python train.py --norm_place="pre" --norm_eps=1e-05 --init_std_up=0.0266 --init_std_down=0.00271 --lr=0.00837 --weight_decay=0.027 --train_tokens=411900000
MLP neurons of a small language model. Each row is named by its layer, matrix (up: input weights) and neuron, and shows model dimensions 144-239. Each number is 128 + 32 x the weight over its row's rms, rounded and kept within 0 to 255.
Before each neuron's rows, "fires on" lists the tokens most often at its 100 highest values on Wikipedia text that the model never trained on.

fires on: "ir", "r", "are", "oun", "d", "ran"
L4.up110 [151 201 118  97 138 103 145 118 208 112 165 113 139 126 137 139 202 129 180 106 148 179 146  86 119 144 103 117 150 140 124 126 138  66 147 117 116 135  81 120  67 171 133 115 108 178 108 148 105 125 135 181 150 101 166  57 125 132  99 177 173 196  64 112 114 157 124 123  81 105 132 120 103 152 113 164 165 176 116 122  91 168 150 111 130  98 145 130 174 105 111 181  80 155 118 193]

fires on: ",", " |", "|", " M", " and", "er"
L9.up677 [122 127 114 153 191  88 131 102 125 111  57 100 105 112 136 145  85 159  80 139 120 108 136  80 106 131 120 135 118 154  88  93  95 124 119 122  99 140  64 136 135 119 139 147 144 181 164 176  97 125 110  99 120 116  98  93 111 132 139 113 166 134  58 100 156 116  84 106 145 124  86  98 158 138 120 174 102  82  53 209 146 130 147 216 129 182 153 133 111 113 121 161 163 154 111 138]

fires on: " f", ",", " s", "-", " in", " F"
L9.up413 [ 70 152 157 137 155 109 146 176 118 159 127 138 170  87 138 105 180 126 159 157  81 129 175 169 123  95 141 147 170 129 199 120 159 189 145 198 133 129 129 122  93 112  87 130 138 167  37 143 155 140 183 109 147 131 140 167 176 102 121  99 108 121  71 131 177  97 207 114 107 120 134 126 125 131  98 194 140 119 119 147 158 115  89 105 121 148 121 137 161 104  90 111  66 145 177  94]

fires on: "y", "om", "el", "ord", "up"
L2.up51 [102 119 133 172 135 109  98 138 156 113 150 110 148 119 143 149 131  83 132 183 161 117  65 143 128 111  79 126  82 125 147 163 139 117 113 128 156 145  88 108 120 162 134  69 134 123 128 136 182 141 117 165 142 166 151  99 126 127  93 106 100  94 125 119 129 103 136  70 105 140 149  72 180 159  71 103  73 141 119 192 142  92 148 107  89 167 156 149 164 139  91 171 111  72 123 190]

fires on: "er", "or", "ers", "ist", "ent", "ic"
L3.up682 [ 49 148 112 181 151 117 176 152 130  91 107  62 120 172 116 194  88 140  83 117  54 104 106 125 179 129 147 127 161 163 149 152 152 117 137 160 130  88 120 140 115  96 118  89 104 134 121 171 109 143 158 125 136  24 131  93 135 160 157 129 101 120 108 172 116  89 113 144 119 102 119 114  71 179 150 130 146  72  75  94 131 205  89 140 117  89 181 116 162  97 159 198 169  95 174 135]

fires on: " of", "s", ":", " to", "n", " that"
L7.up215 [125 167 112  61 130 143 125 171 117 113  85  86 148  96 112 124 143  54 120 159  93 153 126 163 137 109 169  90 159  61  98  71 106 121 136 132 169 162 161 149 158  97 149  51 154  92  76 163 120 104 179  78 102 169 176 134 162 155 115 183  85 142 158 111 141 145 161 146 145 192  80 110  72 114 148 101 136 155 168 177 181 105  39 115 155 128  98  89 113 131  67 167 134 107 114 115]

fires on: " de", "en", "e", "er", "n", " De"
L2.up771 [115  91 121  98 160 132 144 146 145 150 120 128 219 149 112 152  94 159 128 112 178 162  87 140 180 131 155 178 151 145  75 109  78 129 160 133 183 109  89  96 141 178 117 110 132 164  90  66  97  71 118 135 143 142 191 170 128 159 122 143 122  76 152 112 120 155 132 134 131 178 145 118  91 117 148 163 131 143 148 104 114 122 122 124  88 153 133 115 139 146 104  73  66  93 103 210]

fires on: "s", "iew", "ice", "ow", " to", "ar"
L2.up1085 [148 139 126 127  55  88 117 142  77 133 125 132 139 121 179 163 176  93 132 153 131 136 137 189 135  93  79 152 176 124 164 160 119 135 163 106 147 124  73 164  35 101 123 108 132 139 156 140 170 159 125 187 193 113 107 100 173  68 184 156 140  67 120 150 160 112 173  82 142 145  62 147 127 131 154 105 111 144 127  95 181 132 122 100 140 113 103 109  91 103 119 121  94 132 119 176]

fires on: "er", "1", " player", "c", " by", " World"
L9.up703 [145 151 169  89 151  84 124  94 190  84 132 168 171 195 117 142 170 112 133  99 132  64 165 107 121 121 128 101 167 177 103 114  97 120  80 143 124 142  85  94 123 134  93  90 126 121 142 109 109 108 193 144 117 132 115 137 107 120 173 151  90 143 183 103 124  87  87  97  65 106 138 107 183 135 152 137 145  97 165 157 134 172 124 142  93 135 102  86 130 132 152 144 117  90 127  94]

fires on: "ent", "ing", "he", "et", "te", "."
L4.up833 [ 85  93 115 143 111 159 143  72 119 119 126 102 118 152 142 188 103 114 192 144 138 157 138 124 118  75 207 161 102  85  72  82 108 176 115 136 155 115 154 140 159 144 182 133 104 206 118 181 124 149 126 116 120  76 106 123 137 103 127 143 109 135 112 182 116 125  64 140 152 118 132 131 117 210 102 165 146 166 110 116 164 146 102  99  65 137 151 152 132  92 150  93 135 103 137 137]

fires on: "et", "ut", "ent", " cent", "rit", " feat"
L3.up201 [122  89 141 159 143 153 128  74 142  91 126  69 181 124 125 137 131 142  62 172 163  92 105 147  72 190 109 145 151  97 105  95 114 128  78 122 122  99 175 158 109 132 146 155 139 196 106 140 114 125 120 126 149 163 164 177 156 134 121 101 134 168 131 102 107 131 121 127 124 155  45 110  70 122 106 130 174 152 118 103 143 140  87 156 165 105 134  95 137 129 101 111 221 113  67 161]

fires on: "-", " University", " /", "ley", "}", " Church"
L2.up293 [149 120 127 138 103 151 138 111 134 173  88 157 135  99  82 124 131 123 127  46  95 126 146  61 131 147 133 185 127 110 128 134 129  57  93 116 111 124 159 123 101 130  78 123 144 115  70 126 182 107 142 144 115 126 111  63 127 102 100  93 170  71 105 135 119 131 162  97 224 101  88 118 187  79 113 130 102 210  79 123  82 106 135 111 132  95 179  77  87 117 123 147 164 177 157 142]

fires on: "e", "p", "ic", "ib", "le", "ive"
L3.up39 [133 118  63 154 125 137  94 141 131 112  94 154  97 143 179 151 120 137 114 152 151 112 130 127 114 165 163 100 124 145 101 143 111 125  99  74  97 119 149  93 144  91 141  96 125 133  71 132 169  92 116 128 111 126 114 121 136 191 163  79 142  80 152 145 101  86 119 115 158 114 120 116 123 128 163 109 129 151 163 177 159 126 198 155  97  78  97 174  71 141 114 127 163 139 111 132]

fires on: " v", " |", "1", "4", "2", "I"
L9.up609 [126 170 145 109 115 141 121 148 123 153 165 129  79 142 115 114 178 114 189 131 180  99  92 118 125 171 101  67 189 167 168 102 148 141 135 132 140 137 150 174  94 199  85  94  53 166  93  71  88 119 145 162 103 149 129 116 187  89 109 155 114 144 103 139 115 132 144 115 108 128 130 107 124 147 179 201 185 114 170 187  99 143  86 134 133  96 110 166 132 131 162 125  71  79 121  85]

fires on: ",", "3", "2", "5", "ly", "4"
L3.up1151 [145  68 113  99 135 102 140 140 166 123 143 204 118 169 152 154 134  60 148  65 140 161  72 112 126  95 154 166  73 168  70 145 108 103 174 155  92 160 133  89 148  94 161 121 111 166 133 107 121 164 115 118 211 108 131 148  91 101 166 154 202 119 132 123  92  94 110  95 121 127 106 163 138 153 117 110 146 112  92  73  89 174 127 100 132 117 218 124  97 123 101  85 113 113 139 148]

fires on: " |", " S", " |\n", " R", " L"
L7.up649 [113 127  92 106 148 133  96 116 176  82 163 208  70 132 124 116 112 148 133 108 131 176 131  52 131 190 118 156 135 157 153 157 120 151 109 176 105 151 150  69 166 125 181 156 117 123 122 163 115  95  74 126  78 143 130 127 122 125  84 107 132 122 100  52 120 184 136 111 120 157 105 157 153 158  81 160 146 133 128 163 105 155  73 138 153 149 101 158  90 125  46 116 160 145 105 101]

fires on: " an", " ad", "o", "us", " P", " and"
L9.up704 [100  94 135  94 164  99  83 137 146 107  59 132 135  96 107 168 126 167 127 121 105 160 131 137  73 131 122 143 122 105 121 220 104 100 126 122 121  98  72 152 115 127  90 101 191 120 116 114 101 142 151 135 117 142  99  47 134 163 192 120  76 181 162  42 110 171 166 142 160 133  96  86 120  88 136 123 150 106 140  78 128 128 113  79 129 141 104 175 145  75 138  81 187 132 146  47]

fires on: "202", "201", "200", "urch", " am", " disc"
L3.up338 [124 149 117  89 181 122 145 101  88 114 152 139 102 112  92 104 109 128 136 135 167 157  85 191 107 137  76 137  94 168 118 120 114  77 139 142 138  68 147 109 133 148 127 152 144 168 188 100 153  84 164 112  79  81  76 156 138 124  92  83 106 158  43 187 166 145 141 165 174 147  59 117 174 154 110 113 123 164 156 120 164 142 133  65 155 145 101  97 153  98  81 100 121  49 139 118]

fires on: " and", ",", "h", "ing", " the"
L9.up370 [121  96 145  85 136  64 144 180 125 108  79 123 115 137 167 134 101 152  97 126 116 138 113 136 115 106 123 119 177 162  77 141 121 146 154 164 165 130 156 156 183 123 205 161 192  84  84 117  84 105 119  80 119 151 143 146 158 115 134 164 107  97 198  96 100  82 106 131 143  93 127 130 113 148 138  90 112 135 121 159 130 159 114 150 107  89 134 123 134 141 113  76 106  98 150 115]

fires on: "t", "-", " th", "n", "at", "in"
L4.up128 [119 170 141  95  99 156  69 155  50 124 120 169 158  94 117 104 133 162 102 116 107 105 161 128  91 149 118 156  65 132 123 139 103  89 148 110 110 144 148 143 128 153  83 128 101  70 163 144 155 136 143 100 134 119 195 135 132 107 137  62 115  93  36 112  81 165  95 115 158 112 106 128 112 138 135 190 126  96  91 138  80  88 120 129 150 137 121 155 182 108 176  73 115 125  47 131]

fires on: "t", "it", "ut", "ent", "i", "ag"
L4.up600 [121 158 147 166 125  90 196 125 127  97 139 131  92 105  76 102 173 133 138 139 108 117 181 145 138 100 124 108 134 179 123 108 175 117 127 205 123 155 135 128  74 110 111 163 139 168 112 118 106 143 104 117 182  91 143 104 185  95 134  95 104 121  69 158 116 119 162 127 197 176 106 129 131 146 150 155 178  57 118 130 119 138 148 117 131  94 173 118 184 110 121 111 125 141 104  66]

fires on: "et", ".", "er", "ter", "c", "-"
L3.up328 [141 118 113 174 107 166 137  69 175  84 146 111 163 150  97 144 180  77 198 107  83 157 144 144 136 154 184 149 126  83 167 206 106 195 128 229 178 157 133 188 144 183 122 128 121 166 107 179 127 130 108  90 179  86 135 175 119 150 151 195  94 129 163  94 154  99 119  97  61 126 140 136 132 164  99 161 121 119 143 124 152  87 155  84 102 109 157 149 106 166 161 111 114 100 145 133]

fires on: "ain", "il", "ian", "ug", "rit"
L3.up98 [164 109 108 146 109  97 166 108 174 171 115 171 125 118  98 140 180 155 104 155 160  96 156 139 117  98 179 129 143 156 148 124 141 112 146 113 125  88 179  70 102 135 152 155 187 174 170 146 186 148 153 157 104  77  82 140 106 102 126  95 183 145 153 146 119  79 115 167 165 196 136 137 188  77  85 152 144 155 159  88 151 172 213 143 106 107  94 152  86 124 150  94 118  54 103 133]

fires on: ",", "5", "9", "1"
L4.up888 [152 124 101 178 116 154  95 163 133  84  93 192 120 110  71 142 207  91 102 114  88 119 125 150 139 127 132 127 128 196  82 160 143 119  78 167 146 149 108 139 141 133 169 100 150 157 194  97 125 135 117 132 146  94 196 174  94 157 158 104  94 122 161 138 110 101 148  74 131 133 117 125 141 128 145 134  76 126 107 155 134 166 126 108  98 124 198 115 140  97 174 104 141 138 118 116]

fires on: " new", "ourn", "at", "ap", "-", "h"
L4.up411 [106 155 137 117 109 141 124 149 131 120 144 108 114 130  95  69 123 126 118 112 157 131 132 135  92 140 102 127  96 115 105 110 107 130 106 176 153 122 177 134 151 140 161 128  88 122 163 111 122 152 139 135  76 140 155  78 139  93 170  77 195  71 101 119 144 212 141 154 149 133 177  85 112 163  84  87 143 142 108 127  52 138 147 148 159 136 133  70 170 175 199 145 120  99 108 166]

fires on: "ar", " Mar", "im", "at", "ent", "am"
L3.up1135 [ 99  98 130 148 107 117 104  87 132 127  88 168 156 123 164 119 136 124  97 140  71 106 157  81  76  79 138  89  77 151  55 214  82  70 188 168 118 160 143 108  73 119 130  72 139 126 138 131 138 128 162  63 115 151  97 170  94 108 115 121 154 106  99 110 222 150  99 163 138  80 166 152 146  75 114 113 150 162 129 177 169 169 179 102 101 162 106 143 145 137  98  96 159 144 109  72]

fires on: " Con", " con", " mon", "ap", "oin", " equ"
L4.up8 [111 177 151  93 152 131 140 168  42 102 146 173  63 120 179  91  81  86 143 112 172 136 144 123 130 109 117 124 108 161 161 138 109  77 135 155 110 149 121 171 147 156 116 120 104 184 150  86 202 116 148  76 100  84 163 147 149 177 106 106 130 143  73 132 175 136 144 148 123 139  93 151 146 104 162 177 138 161 123  72 129 176 177  96 139 129  56  89 144  84 117 103 119  81 122 160]

fires on: " of", "ed", "ing", " to", " on"
L7.up640 [126 133 142 163 165 117 178 117  93 151  88  83 164  69  85 144 120 127 142 162 151 121 101 183  65 187 155 133 120  98 100 124  96 181 169 164 139 175 243 131  82 107 162  99  83 106 162 126 179 125 171 141 123 169 156  98 157 107 159 146  89 128 126 127 170 125 154 108 184 107 150 102  49 139 185 162 142 146 123 125 178 156 129 166 105 105 102 138 129 150 108 160 207 105 120 110]

fires on: "ate", "ates", "th", "iew", "s"
L4.up209 [103 160 139  93  81  84 102 134  89 132 130 101 169 115 130 143 162 131 130 123 159 190 172 140 154  60 110 156 138 162 139 157 113 136 118 111 168 136 133  98  83 163  98 152 139 134  85  99 181 170 161  97 179 135 100 102 161 107 159 143 146 158  87 141 119 141 100  97 167 103 190 106 114 103 148 120 113 147 177 139 109 110 136 140 171  95 117  89 130  71 205 154 127  82 107 105]

fires on: " |"
L2.up728 [ 96 127  59 112 102 116 109  97 143  90 133  93 120 121 194  92 115  73 158 103 115 142 142 104 225  83  74 177 155 160 106 132  89 151 173 181  82 137 167 170 178 128 111 102 124 118 127 112 100 124 113  42 182 160 116 115 172 150 100 174 135 111 135 126 139 110 117 134 123  85 152 151 107 122 121 161 217 139  64  75 101 174  91 119 118 119 105 134 143 131  55 114 129 195 163 135]

fires on: " s", " de"
L7.up670 [120 135 149 138 177 132 135 103 124 114 140 130 106 117 112 131 124  92 143 140 152 153 118 180 140 129 113 150 121 187 123  86 178 165 143 121 147 137 145 112 141 192 177 201  92 147 100  94 134  75 182 147 112 151 219 136 175 150 189 128 130 134 157 107 186 195  88 116 132 128 117 125 126 181 157 163  82 142 133  87 128 132 171 112 119 145 166  96 150 164 118 156  53 132 142 197]

fires on: "or", " ", " |", " (", "ist", "ol"
L3.up810 [138 111  83 166 125 153 157 142 164 177 164 139  93 123 178 137 168 128  81 146  73 148  90 134 161 127 136 139 124 163 162  99 131 147 169 114  95 138 102 121 155 178 116 116 123 141 131 102  94 187 145 177 146  89 141 128 125 125 165 155 121  70 129 131 162  37 151 119 132 140 136 139 191 138 132 108 111 116  26 116 110 184 107  96 106 139 185 119 130 106 130 184 147 189 141 137]

fires on: "ed", "ij", "ary", "p", "m"
L2.up1106 [152 129 146  67 151  92 115 117 100 133 181 113 138 167  64 116 145 111 129 121  99 113 139 168 169 167 123  78 123  96 200 162  97 132 108 154  97 150  67 105 125 193 126  97 136  70 131 121  59 101  82 133 196 129  98 157 158 157 162 123 129 164 150 157 104 180 123 129 115 151  91 146 112 134 157 123 127 131 128 158 116  72 107 137 132 163 117 150 118 110 118  75 143 143  99 165]

fires on: "el", "eg", "om", "all", "g", "k"
L4.up761 [167  90  76 119 103 115 109 163 132 126 125 150 108 148 107 119 151  92 160 151  87 120  62 116 158 131 113 123 111 108 144 119  96 153 165 148 206 171 146 117  83 126 123  98 175 159 135 205 168 160  90 105 104 120 113  94 134 160 108 158  96 130 143 121 101 182 168  92 113 177 132 132 130 131  48 125  59 101 103  96 103  69  94 150 128 122 146 111 188 101  72 101 107  41 105 185]

fires on: "s", "ath", "\\", "ands", "it", "its"
L4.up660 [147 144 157 123 178 167 117  34 127 127  71 162 145  79 141 141 143 163 139 137 101  51 120  55 154 125  96 130  94  97 150 182  98 105 128 102 191 214 113 111 146 175 163 156 111 142 103  71 124 141  99  93 144  68 143 179  88 176 132  91 141 135 108 130 136 144 149 150 109 136 166 149 156  88 123  88 157 126 109 141 104 120 121 101  86 146 136  46 107 194  86 134  63 135 126  82]

fires on: "es", "ion", "et", "e", "er", "ar"
L4.up1180 [118 125 149 170 165 154 121  86 135 130 101  72 104 118 103 145 114 102 122  81  69 163 212 158  88 139 110 120  88 116 133 124 138 156  86 158 104 150 124 110 136 118 173 107 102 125 118 101 134 117  93 100 134 150 176  89 113 126 130 175 146 124 100  86 158 172  75  77 135 165 117 188 108 115  52 146  93 148 145 103 174 129 100 133 113 105 126 160 112 115 145 205 121 202 168 138]

fires on: "g", ".", "ar", "s", "ow"
L4.up1044 [ 90 203  80 130 123 140 164  69 135 139 122 107 160 142 132  97 159 114 167 117 166  97 172 115 149 118 128 178 146 122 152 139  80 137 132 156 141 167 121 152  79 106  64  94 153 101 127 119 100 112 149 114 147 114 120 111 218 111  94 127 116 131 107 153 167 113 122  63 180  94  74 104  52 140 145 118 194  89 147  89 164 155 135  85 151 122 129 111  95 172 177 171 125 136  93 183]

fires on: " |", ",", " not", " be", " and", "a"
L9.up1046 [164 169  80 175  55 130 201 135  93 102  96 163 161 102 114 145  98 115  99 179 156 151 116 143 211 108 149 152 163 153  64  98 132 106 181  41  55 136 146 122 164 149 153 130 202 178 141 189  76 168 169  88 104 154  85 109 163  89 102 125 103 130 154 151 158  99 143 143 177  72 107  82 135 116 112 108 109  84 113 102 145 144 163  81 135 123 125  93 143 172 163 209 224 119 109  70]

fires on: " of", ",", " d", " t", " by", "er"
L9.up1094 [ 79 154 112 103 175 187 133 183 113 110 173 153 134 147 124 116  81 144 115 107 109  56 125 161 158  78 167 110 127 187  80 102  75  97 153 138 100  72 102 147 120 121 124 178  87 116 173 190  88  86 135 117 149 144 118 159 142 170 161  91  92 110 172 149 143  59 120 103  52  82 132 122 161 154 175 164 135 101 100 139 131 123 114 185 171 130 170  93 151 100 127 134 139  97 125 148]

fires on: " |", "|"
L4.up679 [115  85  92  91 118 124  97  67 169  88 115 162 138  62 105  94 124  52 151 121 104  81 107  60 112 104  82 162 138 162  96 131  87 111 197 124 127 132 123 107 134 113 131 142 120 161 144 171 172 110  76  82  78 149 113  78 173 167 100 163 100 176  96  90 130 127 141 101  80 165 144 116 129 140 121 156 147 115 108 127 149 194 149 175  99 187 104 109 129 119  72 136 148 145 121 162]

fires on: " (", " K", ":", ";"
L9.up393 [166 147 121 122  56 117 103 134  71 130 161 121 224  92 144 133 123 110  77  71 139 107 151 138 137 178 119  89 107 172 129 103 129 118 129 173 134 172 160 161 115 128 127  88 140 104 128 136 135 130 129 156  74 127 138 173 138 101  55  75 173  75 117 132 141 129 138 112  96 119  54 161 176  91 112 111 108 127  93 164 149  82  83 123 129  44 119  96 130 188 124 159 135 139 145 117]

fires on: " |", "is", "ly", "ad", "pisode", "ish"
L3.up361 [171  74 161  93  92  92 101 106 167 124 118 155 131 118 153  66 122 103 130 132 150  79 115 109 102 181  98 148 136 109 128 132  37 138 119 110 103 161 135 147 189  73  95 157 114 145 164  73 162 127 148 137 136 213 120 111 176 176 100 154 148 165 109 132 142 154 146 112 104 101 143 151 137 114 153 103 128 131 105  99 116 158 171 204 146 121 127 113 141 192 208 123 131 177 124 110]

fires on: " are", "),", " is", "ly", ",", " of"
L9.up1215 [102  83 127 111  93 158 130 171 118 183 147 118 131 144 155 129 179 149 112 131 138 130 147 167  98 192  89  78  86 132  98  89 161 131 178 106 133 150 179 130 142  84 177 109 128 130 124 101 122 183 152 101  90 177 136 158 113 105 141 147 188 121  99 103 104  82 111 165 137 158 137 136  45 155  66 175 193 114 191 148 105  86 144 189 140 120 152  86 156 137 119 151  95  87 113 151]

fires on: "ing", "ed", "ey", " down", "ya", "y"
L4.up882 [234 128 152 154 122  94 155 160 150 125 105  86 140 123  50 179 156 134 101 107 131 136  95 137 111 113  72 116 135 144  61 167 135  43 147  99 101 143 114 174 110 183  68 137 129 197 121 206 153 142 118 151 129 172  85 130 152 135  84 144  85 140 108 147 137 103 134 134 172 126 191 118 182 108  82 130 108 165  67 133  88 138 162 145 112 101 164 153 131 132 132  94 164 152  77 141]

fires on: "2", " sy", "are", "r", "4", " re"
L3.up609 [126 139 169 152 105 116 105 142 162 116 119  43 122 150 101 105 198 172 152 108 149 127  97 112 139 168 112 140 104 174 104  97 134  75 149 192 123  95 123 160  77 110 109 169 164 127 137 160 110 142 151  76 148 151 180 113 105 113 168 141 181 165 164 119 138 193 160 107 102  83 135 126 165 141 151 136 103 188 172 122  77 144 156 133 164  99  70  71 105 119 140 124 101 160 136 135]

fires on: ":", " and", ",", "ience", "ation"
L3.up284 [172  78 135  99 195 150 160 158 203 138  91 162 136 112 191 147 129 123 106 138 140 140 110 136 126 152  52 176  63 141  92 123 147 130 159 101 115 179 136 128 107 108 173 164  97  93 117 110 146 151 112 105 109 187 151 108 128 110  93 109 120  97 192 115 132 141 142 130  95 131 120 121 126 114 146 116  91 151 199 125  79 162  67  98 104  71 140 133 121 135 149  93 124 100 111  97]

fires on: "ic", "r", "or", "ey", "ount", "y"
L2.up1242 [124  85 134 149 163  93 126 150 170 127  56 134 118 142  75 106 190 128 109  90  92  91 145 140 116 150 137  82 120 118  89 123 103 114 128 129 139 124 103 114 151 149 125 114 136 154 119 117 148 111 129 157 129 178 103 148  94 163 161  80 116 130  95 125 166 107 163 156 124 139 168 132 147 123  90 110 169 125 123 154 183 122 143 114 146 107 139 134 120 138  88 134 152 133  92  92]

fires on: "at", "it", "ar", "ense", "iz", "ens"
L3.up473 [119  90 149 163 140 126 109 107 176 160 104 155 137   9 145 136 116 137  84 130  80 111 163  81 128 104  81 105  88  82 141 186 162 131 115 121 127 170 174 115 166 127 177  98 157 179 171 139 123 105 118 136 133 167 159 171 116 137  75 107 157  92  99 121 159 102  73  96 150  83  91  93 147  96 130 127 123 102 137 186 118 166  58 145 172 143  44 123 144 152 123 151 146 151 110 133]

fires on: "ist", "ite", "\"", "ian", "'s", "and"
L4.up285 [170 126 118  81 120  70 152 155 131  53 176 170 115 148 118 158  84 142 115  81  94 120 125 145 101 108 149 118 153  99 135 140 112  97 131 138 117 225 155  98 140 134 144 102 164 163 142 114 169 145 142 116 182 128  60 156 122 177 144 143 151 149 194 212 162  85 127  82 131 153 149  99 143 141 122 138 126 143 134 166 110 125 134  94 172 151 192 113 131 139 109 120 182 127 149  95]

fires on: "un", "ceeded", "amp", "ron", "o"
L3.up789 [129 126 126  72 124 100 133 153 122 167  86  98 133  78 171 135 164 133  99 140 173  95 138  96 104 136  88 172 128  85 134 126 169 145 188 167 136 130  67 110 162 112  73 105 149 137 190  94 134 108 139 104  97 107 186  93 131 149 201 183 120 129 133 122  87 146 148 118 125 128 117 152 121  85 138 169 106 190 118 128 108 120 137 141 128 139 122 109 174 110  95 101 118 142 180 148]

fires on: " n", "or", "ime", " app", "enc"
L3.up413 [127  59 128 156 113 121 125 143 105 146 155 169 121 184  56 128 138 119  78 129 120  94  76  99  86 129 124 100 114 169 139 106 154 105  94  67 125 107 118 126 121  85 107 166 138 155  97 151 151 136 108 111 140 157 170 183 112 144 111 129 152 149  91 103  78  95 132 104 128 128 116 140 176 170 129 112 160 177 186 106 113 168 138 121 183 145  98  78 132 165 115  55 193 111 195 136]

fires on: "en", "on", "o", "le", "n", "t"
L4.up757 [129  88 103  39 148 137 132 127  89 119 110 129 134  45  87 132 139 186  75 113 138 116 179 112 144 110 140 186 108 181 154 111 157 160 117 168 156 118 109 149  65 116 108 169 119 115 167  92 178 118 138 116  89 121 111 140 110 136 104 159  91 102  99 101 117 179 158 101 212 140  37 148 123 107 137 134  57  87 140 180 179 143  85 134 167 117  60 136 153 180 176 108 118  87 131 128]

fires on: "ir", "ri", "az", "i", "L", "ru"
L3.up411 [ 94 187 160 175 114 123 145 140 141 120 106 154 144 179 112 142 137 133 104 140 104 142 145 141 135 145  76 108 123  71 143  84 175  90 152 136 133 116  62 106 129 125 150 155  59 124 136 106 116 131 119 129 137  88 156 110 110 131 160 180  82  74 176 101  67 107 150  87 132 107 167 136 117 141 207 108  85 155  88 129 118 165  92 108 126 120 187 147 186  85 136  64 157 177 165 150]

fires on: "-", ",", " \"", "on"
L9.up431 [111  88 141 146 164  80  88  92  61  99 162 169 111 122 153 113 146 128 134 130  69 186 145 125 121 133 165 161 212 144 174 113 170 124 147 188 115 149  80 139  84  83 176 131 144 139  95  54  86 104 170 151 140  88 104  97 161 131 182 126 131  78  96  98 145 110 133 115 179  92 139 121  96 155 122 121 179 144 131  98 168  90 109 145 176 115 154  67 114 147  90 176  90 115 137 103]

fires on: ",", ";", " ass", " at", "ard", " |"
L2.up74 [118 111 134 158 152 135 109 112 120 120  69 135  69  73 134 169 117 109 105 104 151 136 139 207 197 114 115 112 152 128  64  98 188 102 120 111 121 125 223 127 139 162 100 131 123 203 149 140 168 139 119 139 149 137 166 121  90  69  82  90  75 127 114 119 152  97 139 127 210 115  92 130 148 143  76 101 179  98 165 113 150 211 146 126 100  93 160 162 143 104  76 188 187  82 162 152]

fires on: " H", ",", "um", "a", "is"
L9.up64 [ 77 101 115 142 151 179 207  81  87  65  89 155 154 158  70 116 129 165 163 118 155 206 175 154 216  76 110  95 128 157 134  69 105  89 130 113  98 132 120 134 129 185 124 101 153 118 136  96 152 158 135 127 130 113 108 160 191  57 130 121  93 132 178  68 156 190 133  74 139 109 169  80  59  92 115 103  83 131 187 140 152 159 159 121 126  90 134 125 111 143  78 135 137 142 143 106]

fires on: "w", "end", "ission", "idd", "ight"
L2.up80 [139 148 163 140 104  88 115 160  38  60  96 134 120 154 106 130 127 108 101  87 189 137 139 108 106 165 111 138  87 144 163 175  93 174 114 131 121  90 163  73  63 106 119 122 157 142 141  54 162 104 115  76 141  95 109 101 134 103 192 100 107 105 126 112 120 128 166 110 152 125  85 124  72 149 129 113 149 112 139  97  76 151 142 113 134  95 130  96 144 123 133 141 167  82 178 124]

fires on: ",", " of", "u", "o"
L7.up69 [ 56  86 154 165 151 149 160  83  63 125 128  93 191 148 159 174 198  85 162 111 137 200 137 178 154 153  94 101 117 115  96 103 149 121 129 227 163 129 116 150 109 119 114 148 149 112 135 133 124 127 139  74 107 140 101  85 123  73 131 110 160 137 166 148  80 141  95  93 185 109  92 132 102 166  71 104 138 126 129 187 149  94 155 147 130 143 152 129 120 107 108 125  58 118 129 114]

fires on: "p", "it", " (", "our", "im"
L3.up959 [161 106 131 174 121 154 171 118 103 122 163 123  93 159 133 146 111  74  37 149  67 138 177 178 109  94 102  93 148 182 168  85 119 142 146 146 157 140 113 177 149 114 140 103 144 144 130 161 166  84 137 120 160 177  43 116 107 155 117 110 127 113 145  76 170 162  92 130 108 106 127 100 169 119 154 166 113 122  93 116 150 123  88 121 108 103 105 164 115 144 134  72 104 134 159 127]